Weights of a small GPT-style language model, trained from scratch on English Wikipedia.
Architecture: LayerNorm before each block, rotary positions.
Training: a variant of Adam for these matrices, 1611M tokens, 6921 steps.
MLP neurons of a small language model. Each row is named by its layer, matrix (up: input weights) and neuron, and shows model dimensions 352-607. Each number is 128 + 24 x the weight over its row's rms, rounded and kept within 0 to 255. Numbers have three digits each.
After each neuron's rows, "fires on" lists the tokens most often at its 100 highest values on Wikipedia text that the model never trained on.

L3.up2458:095155124128104147153157139142100136157130112151130136131136115192127140109127130101136154098167134121134112169130144112106193146141148094147144134108125160099108165121137075123147168088142118120147172150119126124150146180110138133139107142069105146120153156096150130119093108138142144105154088144106104103091112124115098099127118104118131127138086123103132145135151162117124113187176151171142149130102144097159154120103149106176162106137131145162156119147142168152114111130083077113088141090112158135153129156134107071081111087122167119138126121185141124131126123130147120131108088160152145141095121124087178130091108130131069084140191116140091127077077091117120138160165121114106134108122168125143069145123118085125128099121140141104099130128146117123125111158144108
fires on: "s", ".", "ca", ",", "way", "t"

L3.up2604:154151101086121120151103133120167134144130150135120106127125108110151146187161132090144141124090078155115154186120146097098145139133071040101111121138145121099115099137100111155130128170123106125097122121117113181187098130133138142147134125097154096122134138142147124105160124124148167093123101112089142129125117140106104087148154107078129122115170110130121125123177114157104149120096083172148154142110142115116157092106135137147129097136082104154135143143090119130097120114145126125146101121111129149138115132142132151131134094101120147125142135103135152128156137088129104129082138186155121138142187107108142097147102102109141117093180134147110124079110090125114106121114150105129157121167128081108103164132140087127154108104101126142112118163176121104119112124107122
fires on: "s", "i", " to", "y"

L3.up1486:132136144125142138171098136128104055140153151151148095135141127120151157119147120144080111115153141133094134101135131123134103147098075134129151123146135122129125132104166108136130121088125187148112135151138123090123129112152147173126132131132143132173152144087157132109123125134124091103167143143131138132201127080148076143119107135134139117105077090122110111107150162078172101128135161113144091082099119137101104144150178085158120123086123124115144112147133093140123122128082101104133160141121130169153159166147147109126109116178157132156145078115102139123152107145133103143123136108118116148169155115105133116137098107142115135123171172095148154083111129111142088158119141129110094155118138113122142117174124136163157126099163144132154144119129121093139089127116118
fires on: ".", "er", "et"

L3.up2913:107157128143140134116065148102100109160124138109127113126132157076142121111123107150125168109165154131128139120099079132153132163163151080096164114106144125122132122152110119133163155151133107123154089112161138155089103093077140140166126137108138143155144123123179131122105133109127100156121074148172142157129108129142131123103117123132144163114113108113106117136121134123110131171148142133120100120141116139095128094076093101114132115117127126090125136109141138125140089108185135133110157137133145106173112088157159127172134108128171179140186102171123136159105100155113085150150117082157112159086126124123116155138124096099123106141088113122162101152105082115133117164059088151146142136109153127126129133141132146150137168123100192163123160114128114149169114120142121
fires on: "'"

L3.up2395:118073123109142141106148132059155127157118118122149134150135103135109153185099122132128093118132147151135139082135118139140160133126137111105111166102068157129120087072131135127139106150108122136130155175116106085136108102134151163114105088133135169147123150154125113134140138150141148140125155131139119136110139130123136125150175159182148115124132122139163153097089109111158084130130131128154135068121122112126136148130162113117143102125180101137118115137139168125150119141148102150107105084122117134122136121147118124154142126106153122086132136122132129159115092104129135178101113146103155159142096078139123114123144111114141111169140115152127112102158137098112097143127145129123135117108108117144096116174097146132082139108154103157137173144148124157132165174137114
fires on: "===", " ===", "====", "es"

L3.up2126:096126144170132132155111165113108077174129137172175134167084165125085119164142126139125140143150085111086144111135127123149116092127118113133142121125120147109120121088183137107174162120127109147171119156145103145158104126121144146140128142123126101103092113127169123117086121128106069112131170159111122176109117121109124146141139137087093148121131157097144130123124158098150164089126149179172099129089122151112141130111146122166146121117148140089137164142073123110162125140087124116128103105124133115133135125080161150130127101102114139181159130108140130132124137172125139096124118128141146106166137138178111151137122101133130134144117171110104132083142122112137108136130109188120141106191179155132104105126116164186117108095103123135159122105145172090124124090106124
fires on: " show", "age", "ed", "ina", " indicate", "board"

L3.up363:124119156104130142131129107136131133132124127120138129098131144084125137135154113141125147114136140137126115166129125133142120098172137116139130076110156107077096138082121135138105170112145132146126167126128119158097146146134104101136138106096109149111133087149104135124079119146178143131138096120131176138155126132108165118114150131156107120091127137166100120154133117144123127092116146121153155131144121157091129098147147143185102116120161128120128125132121104133101174081157100119103111110134146128128121151111148171138146125148093133108107134120141110100125105143143109127136138110115125127169107112122172138176168156129105123184106135126104134133129103115123140183107140128165130148062100110141139126126125166148161159183115163159159136112122138098116157117113111
fires on: "in", "or", " home", "al", "y", "um"

L3.up1826:105152133146130154122122108121138108102161161154093131118191103096159119105119106151102151135127115120105082083111113122080112115152132114101091078119150104118129164098127072180122170155139075120096117114123135155054171172130083143124158109079155114148155137165131110119156129133162125122109110102113130111106144161135163120092108144156117189127119101124092113149125157132119108165185083142130133123119145118143124157112102147132095120114138102067164144141103107142109147129121119154132141104135143114119127159077131145094090098117089111088133139158135149087099125138151136138119102101142106170151097105129153127124137151109140130128110151145134108133144089114115143107096131102145110109114124123134138149120139140118151099137155132138149208135113145130132156162166122
fires on: " this", " its", " Republican", " itself"

L3.up1365:143150133086098091125130131144129092132137127117091144103128132147156137146166086146132128139127095087112139102129124125077118190073147104133119133098099113122139126167152134113129087145130107151098103133146174151143117107137133140170112143098100130161206110110132143146100151114101146111138109127101132113127151151146099113146132129128112141106144113125121123085171137124101131145147128081126122074146124156122096126097160129078120107125112148152134164142146154126119123130147121092105155129130122186119130159142093140121167119130134139144084102115144122154112159096123093130081128117144146103112160142157137099133137157092153116146130112109122169094104147137129120126102083124152112127167177081126098133104103100161086128148114146133117173173163147165123134117166111
fires on: "s", " different", "'", ".", "("

L3.up2861:106137121085123138141095112099127089141146135104126110183141101087139171138145112153126153150126120107170114082120092139113137128153111140139143121092144101085072104144150163143191095115076101150135076159168143161152117148163135149103170142100076091127130143127160123098126122157127116098149126130108141117089171115159123134144100166150120170087151111117135106139185105101147096089121180145153135137150141155099135107150121121137148160131137149125148107141145133115130131149124127119152113137098098071091139123151159122177165157135134126169138162134128136084099124144137103125106112116104144101160133132137116165130150091139094147159145117154132149145146151096153101172159126119162122095130122117117092114112106096107138121146118096143175112190173167072124154100130118
fires on: "ed"

L3.up1260:108105107147122085111153098133150123167130141118117120132160120123130142102107147181127152123102148128145102148117122114148152157112132092130118147093148117138116136131139125116175139144117140129110129122105078106126169119154164149129126174144133111127144146117123137106136159109125140111141112141117083106114157174121074145157122136121116138124139105148145119162093135107143122146124124156110118112105108167110150113150126096138119148135130119131129103116166134101140106142122131144099123136102116142141086123160122102121115153131148136132122109079092139119173094116157116127133130108124095161127155139112192134140139127153103133128174159155165180122121156106149102116129123142117125100149144059128120118129104082137130119126100119146111122152156147143098162107154138
fires on: "s", "'", " and"

L3.up81:122127094113132163129104100096146105152125120132129108120132137164135126124118127123123144137096136102133164140117098144080139160126130106132115162136145057126136151167207115127132148121094134157137100118129137130113156131154134117132131178106169166147148081108116088109138119141173134096133100137121164143142130152111123097114136077129104150108093146113122112165106138120182137126099121152156123125104087093109120109111157126136148122160146122125155114171067128122111123106152110122122135113103149098169104115179110124131108103117089137113133131170121109146120094145118110141125097143165106129131154104114118135125128168119117124133151136094124148157093116105122151124115148119164139131124136111117110130141088106185122160140183140162184105124105190132097117103118112
fires on: "s", "ing", " some", "'", ")", " of"

L3.up2847:075115138112123160117107102119153131122132105204147106135136108139110100160128109120100162178130107137101138182165138129140140171163126082091121130111131152153092131154121159121142144136072107115128097165105141132092122143181110118162130185157123165137142112135131095152114104138144138096167125126141101092141168123147136148085137169118085133121124168112086122144136112133087120165095135167119109089128156133137116129131162124135088143102175119138162085100126129126129121115115122119121137112119114126161114157119173102124121142126132104128164125138133122122146136090151151145136112110171128179119126128139138069105160182113107130135149111142142136130143142122109131136149136126151151101177164107149117109122108085141140130150096152128113156103066155084110124176111128
fires on: "z", " La", "e", "on", "man", "ship"

L3.up8:113153102125149112147096118165121131176129144101102125109156124099125121119147101130132120103158170134131127150145135142127116135186106124132167122083126136105161138153175066117139133146087108169131132129134146120119086159134135139074128125102120159132111133158121138174084174107129108105114144124144163085118145083113094129134094160130134094129140184130182153119123122174100124108163139109080135113126112146145119095146117124108175118082110155111093192130110131117094122125129192127158095145135104136149127114158146141103146160086151158113156131156127141112122109110139150134135107084129130110146120157103125178161156144102143173111146119154120156093105141114180104129121063142107117112135144141105102109143154112142100142128125125127121168150145104117122107105129134
fires on: "s", " a", ":", " Vienna", " London", " ="

L3.up2350:116112151138118112131165137089133160127168133139127121134147078152113107122132114138092125147117166152133135100122103105118130098146137123123169139101115113131142165114183112104127142161079143112136142140088103141112105147157127137103091152128155136116151134152120107104099154172145162145129134164084154158089134133091143130160147128115118083149090082116141172155127126160113093102114181094153157148124072152133150127124148156135106117128121107131149127092155131162190146152120129120130061084118107111121150121200121127098107113127143124122174097109090127108127141134133108121102097155122127141138086104117154125109149127134159108108176150174138104080132121119133096172113107156144130145096140105129116128166129082135192157090112131132133113168169083109125075123115090
fires on: "s", "i", "in", "on"

L3.up2829:034130111106136112130109127129136076141139135171115137146115120072101120081119127173095110112108111111093132174129124083113171128117146107124103123111125112149145143149138091101133105112113114151099146135154137143146128124103193106152126113103135136091131109122138105151105160150159123145115132123140131073129155155161110114130162127149139134102136153109111120137137115127157126099122143130136120114130132152136129102126135093112115141104115121134112101133133154124089109123131122098137146138111156172144122137161142123126095119110156117141143165174132097168136144112136152119092136143143124164148160132183114119142164114119142156137110094130152136152112141102155145138108118107130092118138087149135133130166120156140115104145183166152149103188110139128134102117144160
fires on: ".", "ing", "mel", "ed"

L3.up2192:135143115196106134139120170134157120084134092178118127137153100095153093132087122142118123119114128146111097126142121145130164116125096102105142108128120133138128125138134180124139152077105137160133113139099136122113140111109145122136121132189130160118171087114150142178136107157151174143113104104154089137104107145133128130143131145120136130099136146131132160078098118128125083106110090124143116104117130145168101150118127158135153133163185109122082142126085161140169090117126159130099132080160119173155138138133132157154109089121134099096103145142131111138107109146140122135072115125136142134186105181147128109116126121139068164112119169153146175138141121137112144116107150097157098114142099127119133093103131130114149178141076119113143149056150144057137142110104057
fires on: "-", "es", " death", "e"

L3.up1910:132163153146130101125139110142091114131157139118090093097132148108106160144117117069144174141129122167110109163119107101119142176143125142154089140086142129146166128137139117149156132135111152153116144126100101158140139119150141131136126161128093160129173149145182125114094135119144113133088153117135124190153145096097137113121127064105100157110110135117177160090109118115160147141109099130152159129093133116098144123113155127097173142097153128156123106193170145132131120142130106141162124147142098131128146082166080171123154157135151191108146120079150176124093124115149084174152161128125083122139090165157113111159143109146078170142149127142104121116070113102084157194132113090142114130155114095140093121150115120155174126124096153161096147181115156120124114115160106
fires on: "ler", "man", "en", " medal", "mann", "s"

L3.up1502:148103101072153152145099148152129101113148131128114116064161121132171080117158117149123138129138096140118098133095100129162138130113099126151143104172104123118129104141095145087153228156102107130146107117115143159118129126113148143144183104125137130116138085139116130175143141156158128115080130131154110151104099123141131139077132141127097142106143152117098161123089105143120145133108093143100164184111104088123147098130137118107119105157140119106090162157141136135145126119133113109145162106132115072136095113141144184105111135177159101090110122157148125128129122091142130160129111139159109081099097176152104139129161147131128126157146145132122136080134112106137120143108133157144159106124110110142149096134092136142145104117093138133146122165150179118073094144159133
fires on: "a", "i", "e", "69", "ia", " County"

L3.up918:156141100132152120134105152116147107123073114157119123115125147131129121141086121127100138120127174125109149110095139142100125131105137124133108101150131129137128144149177144112093133131088121110156090164106124111119160153122123117076099124107154128134124144131127158078151138114156128111126107117153085115150113112113119144097120183168149129108119059109138140149072112115140137120101130160103112121118126113148126091123150131107117124133129094118143107138147158163128116108118111095112088101135110173154143128141134074142097075122110139103183128133120132087111110095140118094123125111147110129130168119122151180138145132122137120141126134136143152168122131096153144165136123140081114124087138159145120103154069120148146156110116169152152158116110125104122153139118136
fires on: ".", "'", " m", " people", "in", "ary"

L3.up2313:138117123160097154137084162160128115145106113143102093130103156133146099169126091138128154124167153131100128118126147142150170139145137090124078105138111135086138111163100173109171119155185130135118117133183135151148149112136133117171158121112128174176151124109134133128114161124168083121117094124139130134126168135082155135096111132189119133073120161093075143150126107119128114126167087151132106096084132125117093116142131149130175154155121114106138125160095125120147119088186119095101122132155142133152119136146154166147118135124163128093140137140145092125093134102147112121079097120115092148101129152122101158120150134123133112132138142099130124099156146110110161102125167164135129150136133139146125141149124141122117152153102134104147114117118153133117140157099098
fires on: "'", "e", " de"

L3.up558:169076157096151110127097112083116134134140152117115107106132116102136134163152139131092148164102114138136154106122142126148132104118118132095134142150138165146097112160136163122144189121158162165142132176118122145102093157123122136104116157140126134165144143096149121125119125128167128115093154158141154078129113113118114107096129119152134132125142115119152118084107135111117098136090152130154175117104085147157122080097154166089137194163058153100135126125129071130137107107120158100131129089089120138145101111126137113130169123145121138115093133085079113129141111133145092099166136085143150098120146094141112107159142106132186110120146156137102158132100121114154144144152098160120115135104136124133137137135125114147130134146079174133100110124129133112156138108118118
fires on: " under", " hold", " first", " until", "y", " at"

L3.up1075:110158142092107109159118140103105093125110129153147137160101122163113112145122131148121108139155141184094148135120160123132140112114107124113107142137130164106142104081151139125135119118118164117144145132139118156133114126123111120104087090153135136079155132145119091196136107173123101112112162138153146150138074155104146116143152139197130157139111099129142078101147143124152139135110135125103141145123117141132119104147093126120139117087122141178099103138121109115137164120107137081127118088125132153117130120076130156162160143138159104132091149132105131131082096177123133151150126160141177158100142127100152127144102098150137138137089138124100116159099136113130065112168139166145139118102108091111092170163098150123096136158154156156170109173137116101156132136124137
fires on: "==", "===", "'", "FA", " society"

L3.up834:104117151130139132158120143121115104094146137152117126112101126193172156145140148134117106064153186093116118126111101145119126123168128152148165126120161126117108139127141096190153150081119115136123134127143127152122144161097136154100146132109173169109193132154128155142148104146155101167147107112080130105104162191102119082136156128147073143140087163119136131107136114089134124159134160132117098133124092127149113130092136083095152183124127137107153125175107133137111158141148060113122109104068146124128106112141120113083120101148152134144152109136118129066101114149118137149118133194133108110130170132130160132086132151113109106098134125129112126095102109128108094122111106121098142112118150085076088153107114107146125123128142158136131135175141124076129141129106125
fires on: ",", "s", " and", "k", " 2007"

L3.up661:113125148134096146114144166122110126127129155141099135120150142148129149078162127183133168142145119134134118138123111139111130151093104116066126117088127136105142156127136189151135131143098154144122128145155137119103157132143157169134076134123132145147187127131136133115106133132145125107114109160123151131126124139129135114146112120138107111109122117126142101108121141153092125116113159132126166127105134136156133104080130105142128129141094119127060115107100142148129122136107119104104176101122160149165108111110167168089132097166157117174100130085083095152096135183137056192151118104140135131137129136097139129148128125145126194129172118137120117107127101111113149160100130176127080097106114138122113117139104167152136124143160099109130117164158145103102144145151169
fires on: " (1998)", " |", "'", "s", " career", "$"

L3.up2915:141162157137108141129171109115130082107137119122120092124185124151102121053125129116102120067159190126138082165071100092113142119091132121122166099131112120141149134169133155138145144100097127129132148154156156127093107120134150136076127125164128119133120172146125141104097108188132128153127147118134167143146108137148122146148138123119115149087120148154125173121158093075101126104117118150141138136098095123106117097126168121135081145099126135130123126120110147173093141084115100091109137135089112134154119126173181104140131084127155185124076090106099090145117111144125084156160151077129146104155082112112129105130115117204170149095200154132129075108145115118121155137120140125131151147114135149146126145136116163136160111131103140171107141128166101093154150144124131
fires on: ")", ".", "s"

L3.up209:087199095066103114138082131141101104201165153116117095161123150153116161139094120120135117137169089116140098165124134088157114142164133111138116104121130151109156092152112120126176131183054091138122126132155103158160146131154128121133084130134091161118122143141125121100094133142129142134147100105110123121116137081105089110111120133143117107084146107111096154127135089122140105147142121128102150135157145109079102120121115113111144088100128134132162114130142142155142070110082190155078146109131091148141094127162142128128159089115099159147155103101157121116107105076135097164118123130100109147143121105140106146196086143088152104149158077133115154128117133087184127105117092100146150141134110095111104115122126103133157141126132133144092160152131110090157119074115130
fires on: " but", "s", "tier"

L3.up658:091105163086144136142150105159149088115137125155154113152112128106133138097109105123183118150151165141110142108152161100134162146142145103084088131156131087151109149120143130129131122106121085117158142126104134117161132172123123137144138142113137151084136070135146101126125117121153131118159151136122096129105153131128118122110136144119120172091104147143120089153111119096164149117106139161153090134158105139092165174097135149182109125118116081130162105178099116138149135147141137106129168099107120114142135205098119138167092116130127163160158128199149143121142142132115149100082110138146110139117183108142109158092158152077140114153145149117130170136112167132164117141142118129084135136118135137129137122119127103117146134113118158130136129141137174111160135140099117
fires on: "ed", " single", ".", "s", "-", "y"

L3.up571:089117140162091148120142118134150088158145137070120092134152111133121144156147130167175076097130146136091135144102120103092112110128129092143151138153181142085127123087109081130136100136111130093131150138114116137122128181157134101112078106136136140109130147154123138122129124130159163088126152125123118141112135158155078100136150119100118119110133110131163117175089147144161135155119165131143083126133101150126147151142151116126142126133133101138122139132133167118148136145102131130123148068116134157128084145127136115086105157094108148130162128093092112142142120142142098116119129128144125170183154093092092112175144156114144126104170155143130135144124124113109129100097123128111149147124160089157131087112128126110160152160091107084121102135136154117134146145092084
fires on: "s", ")"

L3.up1077:121147134163137149150143158146109143140104130119129128136155108143141144101144136148124127127124164126092124117126134136117119128127111129107142147124116123165114142145159108129102102078141129141115116074155156166098151150167182128135132124078132149167151127135139142130100176146162115087090118152151154084121141132111130134119117066133144141139071141127160084087134125139140127118131157126135154128161081152123091132110122110116095121110134132128167129092124087098115134102123096111124140092090167149149126106163125131140094127147144145120142084156135104123117111117154104174102117116158102098081148138113148123102146160110089141199122114114114144109105157110104146134115124191109108131097125104112110148168147125142108165151126113125107106110113151101139107108121172
fires on: "o", "s", "'", "in", "ham", ";"

L3.up1705:142160126119137166129143140145163156169114114106136110119113133115117156100133106142101144114129117097153114123125123122149135089141111111106109124139136122137124159101114125140167170147131155136130108130126102101122129134103138086114143155137144147138104164139166117080145126171134141109108114156152114139173106156125120119148150146143148142126111126147174123130152158171097125186120144123131148145110127162132127064135117098126095080092118119137117155151124149160126124107088121144145125086142136166115150122085125145144113099143091145155143132196139094131113149108129103165152090107180179110132119115074126142140165100091098148182173139132145087100102079118102134112092115134130133153094089103120113125096097153160146139118100116140170132130183119087123131105153152
fires on: "ie", "in", "er", "to", "nin", "al"

L3.up166:144164154167166126118149117170159165146159138150138139143118069117148147167131116141139179123111149098094150143122106120111163096122127127124155120119190124165113170160124106121130125128142125115140129115126151113136091135140139128119102171124114137106122140153138122158093098126160170116099128154108178105123143126142060131099102143179136141138113087119094167146128143150157137106153180162119130160122118132096116101140166112153112128124121124157114107121111175133096079137106154110113122099103137151137092143104104160102093145159135167100157145153131171138108121106158135146119157127158143117146155146112128146146177104145140118111152153147055166124137151121114110159092117097162125140105184119113113146112082122133159113136095150105139108155113145107112142122134099
fires on: "ing", "s", "y", "up", "ity"

L3.up712:117160116127127114132099145134175130158149152140121117069144129104138117090132121105070114084119125151133085129109119158132116128167124113121125083144120114098144083106114146110171148101131120143125166116138119146116104139130133108157140144124096124174156105109110134109143141156128126080128127092120193133113144129107128127111103136114095093092126134122117139157155137132100101142148121113148172130073113163119098108145126105182150102094125136138117089145130133130104131112131104071109142122111108148121129140124153145136194113087122150115114108084128091131107131144104139147103084141136120105115114098090132104172121139131090106153134160083093150108122109134156135160132149110132116146087101112104138131107114158113151108143103123129136128133122113152136197076117104
fires on: " also", "e", " addition", " R", " which"

L3.up284:147124120132093128149151109133176121123136118155136092128134131080115123141154105114154144186147072121120121142104159123105153143157117100117107128102132106144098127154143119144145109152072141137178126143130092135068166116127099111162137126120133131099176100111119135131117128142164157137103154090122125130102094134124106124147142137098132144131127094133089115153168140085137119098072143109137143093135124100119149133123186136161128126114122132145093138143138164154143150134089161119090127113110140154173095128091097071138162119133159106084114104134116100101109100103159133124174138101103144163172101100138086133167110129105133106133146108149114126154050117099153110140140110145103104141152096092122120113131147054156154108133132152159159137159122153093094118142156089
fires on: " most", " Most", "s", "ed"

L3.up1975:161132104101083129129104128100106107158074145145129104103152147127121171122165132172161148119149138118143152092090146101130145132114131113127115138104141129157122123161174107142115150127126131159115142131160154141083152161152142118120147108107140113098170135147159156104128147100134127145099119102108154140124146160123155110127114113139106166113159115126093111094140167133167120143115118133142087118128113119120165138141136149194066120097150119130103114114126179140151111104143100109166193125114146112167135150138122126121141148125118151140164099176094125121157077158164129132104115080118100139168157147091147143119110123154178162124154159147146123134114099106137148123073134126177154111102106116161132106123137145119177114142137134111133133143127157169129160122131086
fires on: ")", "s", " Final", " signed", "bi"

L3.up707:112105137181145127103172122135105109154140119122136112099124095076127167163119057159141152127087098126090171098138136100106110161119154108111131093134122126187153175099184105142108137170102117130119158125078089122107136148178131158143119167104145120106124138160100135138133092160142170139105165146104130118110175147087067096138097125128117139153119106132132118112130134095151109112123161137165141121131101194133162103152152132134126099110162110131130118098123159161106128166118119120123102103116148125118150117136129164154120093080118136090191141101102145122113108097126128126128144125137157144138178132086114119108115137112167121145174148113126110093140109127098116130120123185099129105125162127134155174145123095160137125160105130147150123155165130140095136131102137
fires on: "s", "st"

L3.up2072:148110115141119205116112167101128158113089144114130134105125113179105157130155126118121127136113123171143137102089090115161150102140134119119156126122125124107103147132158097154104161091072114111134138083124158130165061138140154117105153135165147152091141096169095112151149104092121104150086152173166136126129113122136113129133157096115067109111125170117100113128130142157113123132142104098143134150170148120160131087126119096098128124100142115136113158099136157097082167158154147109145128137119123102156133138101135168134103119158141100140130148142155068102151074169123052124174095105146111109101125116145132101124125147144148131119145111164139142123104135125135113100129127130132147151110142115154120107124144087153147134115146164097159095152082175125158125108101103
fires on: " other", " |", "==", " associated"

L3.up871:174172156136087103125142089100124125118098103117146105094130101095111157135143112134159148167143184147120118140116104072130085118100154077169122103149121154113122169161117148142146126131117082200164116126120086130071149128170132126126129148128138182137110114126120175132139099115116118160152144155131149133103158111144145109127158103140146147143119091130103128132103105169109090158144122110113089074143141120111134149139160145092193129118099153126121118156157132110117108083121130123129146104134143092119136139170153087104105143120142180129144144094139099111131120119171095141175152122140111139143131163131108118113128130138135139149122081103118120138128128094073144150155155134086164124143158110123131131155092105120157101148119166134093138082146102099128148172075096
fires on: "on", "le", "lev", "e", "iz", " Award"

L3.up1264:127113148174075096089139123131143134132095107119169105100145112088107105117156088099156135098135100142141137121126114124114141120097156130130133108141103110135136174152164122102119096137097097144105140177117136151122121125123162160150129165130125132123122095120104161125135156118111191143073111161081168156128137158119095118133082084121133138160117123159146155104099127128118109150132108158137189071108140117116111122145150141145114102115126144107094130139164121122136127202157089103072117105168123152148126162116113128142130126132107135112147171107130123111103119114133127083136136167128148105136157113109106130096121134094178095142160118107113130116091136136114102148092125109081152137123106169157161150139128139116129120107083143137117061179132106123142118119161130
fires on: "s", "d", "th"

L3.up2598:132123154166132107146130106172128107135134160126129152146152085137151112150191122154118126177096180101127099156120138116102122141144170117139158136122167144127128136164208120164138144086142110141119144090132157129122154127142153138134133132077150109122143129120154135122131140126145131108111097129129157074127137146128120147097108120150125152130094123136159101118140131092184124154181130150134140159073128126132119083121134167145104112113079123090158099120093124112131120121142110133093158134116139109113131128123083137097138138122125113108086150115131134108086095152137127167106126152139135170106119105168099115086114122107115146145119120117141121103095122116117116130138155138111109124147151109092088148113117151122164171164144131169115152103092154145127127133122100
fires on: ",", " (", "s", " against"

L3.up893:155172099126132114146163140120116126107141102124135116117167112142146160174149105151131160132124152088139117148086137145110155151124112145145121176115128122115113144148127140158098146130139112144147146141143169138089147148131121162092165129141137154160150165167155125125116126128123119131114119104115164114151076154072123097138089121126072165128081116144079123106101131107142112112124134134130110119106128151090131080140173128137149160105127100117122142175105194173141122120098085129107110120146131140115155147142148118125133094123116151075155120152154136102120145136148109137118096171134143136186149111107174126169120155118184132104192166151121118114084091123088093144145103098104121134130159095112124159130093133117183128112128126201139112173107108110155088162140120
fires on: ".", "alpha"

L3.up970:105149124125103169154136133105127125153124133144160108139128113084151121148116119152090135152139127110112122103156120132120139174112137112113106137164112128107152125091154136107116136152142104107134108104129106117177161097153165128099156178125123112124123104086120124119118110124139119163149140153154122126140118084106101098139168194131139152119133103144133092062102089137128133144140140149143137111067178179128119153132141097118155149128155141150159138145133126163125155074149094104121143095165113167151142121132172131141144135145115097176114174112154105109115097081140167111133126083118084147137170144113132157130102089120119122166172143165126117120131129106143113117169102118113155142119107161127113130129102094163189129125134122153148147158135119050139140156103125
fires on: "o", "ou", "ed", " from", " genus"

L3.up2285:110146104142128150169112154104138093152125145129095144103150092057125104143129117172121088131147132087126154089150124114146187143181138121109094144133097078070153123123100099148159101120154171126120152097160128133107141104117133127176146123145109133144136092099158070137116158126140116153095149127122150100111131154117150133049170106139168119125145147146120133144151128105143082170095102142135083116114142156117102109132092155150161116153109171118110168122118129137120138083161149141136149091123127133116092142127160134114128089116116096163136142151162110166141119129151088093141092110111105155130130107096095115158100107089112115137119169060160166138134140092121154167114182159105127094078124133128123122124086117087157118143133107121148121106122147119110088112155158
fires on: "'", "ed", "ist"

L3.up1745:142106117077122115116163115155139158149116145114145157139144153109106132122126060102177149117097119133143120165150092110135133148112148094128136085137097173131149178137182067110112131169084143127135122139118102129160155120127137162109083146078140107105165088135113101141129136135148144125132169142135099111098140148156102125121136147121140095106115165125180149137137142120119109071100163108129185101095112156159152098123134125119125076086174118117129075124102159120104177114156163106128114100145123166131130087103185128183109112095169131122139128150129126116068154104116094106149117115145152123145173119151135120121162086103131164136119090127115143140089123125121135131131113114126158082131159142152112151144153151097149154118143136139142114142149123111061146120137151
fires on: "s", "rs", "ers", "men"

L3.up1744:137111125136145144121128106094108075103133099157182137160127088112140162148145131116123113123074130117106180087125162127123158144170137154147187161109148129113117135122181071128118104098135116149171133147157171125121131116155145118136133098097125132152161138116135135130140125109114152143104098133179133117107133148146081112132155131164096150107089096101146106133146176117147151095153116119137117124075121163134166126138113125128112118138132131124135140114078142141115155153139135113158109135169110090107134119150133139152100133147142180103150110157127142140155118132152120183150139113112093158107108132078167114122129188081134162151177131146106169135117138121135131160101167153149125113123127094114105109130091163120091139069148134157130066135138160122137112128122107
fires on: "o", "–", "in", "n", "ú", "i"

L3.up2353:120145124110129135158155139145139128125096145162099088152101087157172140099080136123101133112173125166112080177099120106143130138115100094140158110148124115175158098093123152092159191114156125114156128152173148144131146132155165104116145158130156166129184137071140139104115122161169116113134119111162119142122148149131144125099188168132125160090115141135159140156093119130132105135091111109138144136076124145153080115115143124127179124146181138134129099180167125132150181126146129121121136154108127117156103152107129148128151133108127114164108153167123093115092130089146069136129094135115131116114114148117128145101144150093119105126133140113130138106119115112176108114158096152096115122122127114133148121150102100190172158125152129146120162118128139088151090133125161
fires on: "a", "o", "uro"

L3.up759:158113112139105112139125109098121119128118132129120140147132133128112148121117076160208139079153137113108128134123139125165150132129124136134111129121157163124111110161120104094128139136189117141104146193146182129128143147176172104167136128109171144151132081137162112155113143153141098128085107114130141144107141098121065124160138135124166167111157175123078118114123098104108086149106118119132179080158157108147139122102137116133135150110119118152101165119106149153140116114128108127135135105129156178125088151121108107131167157191144124173137177162109092155077149117144151123107053101141117127124115153093127146138107136121137130114150140135136154173132146141128102102094105127130098152170146157158139114133103129124121130112121122129155130173145133149142135125164073
fires on: ".", "th", "s", "3", "d", " 2"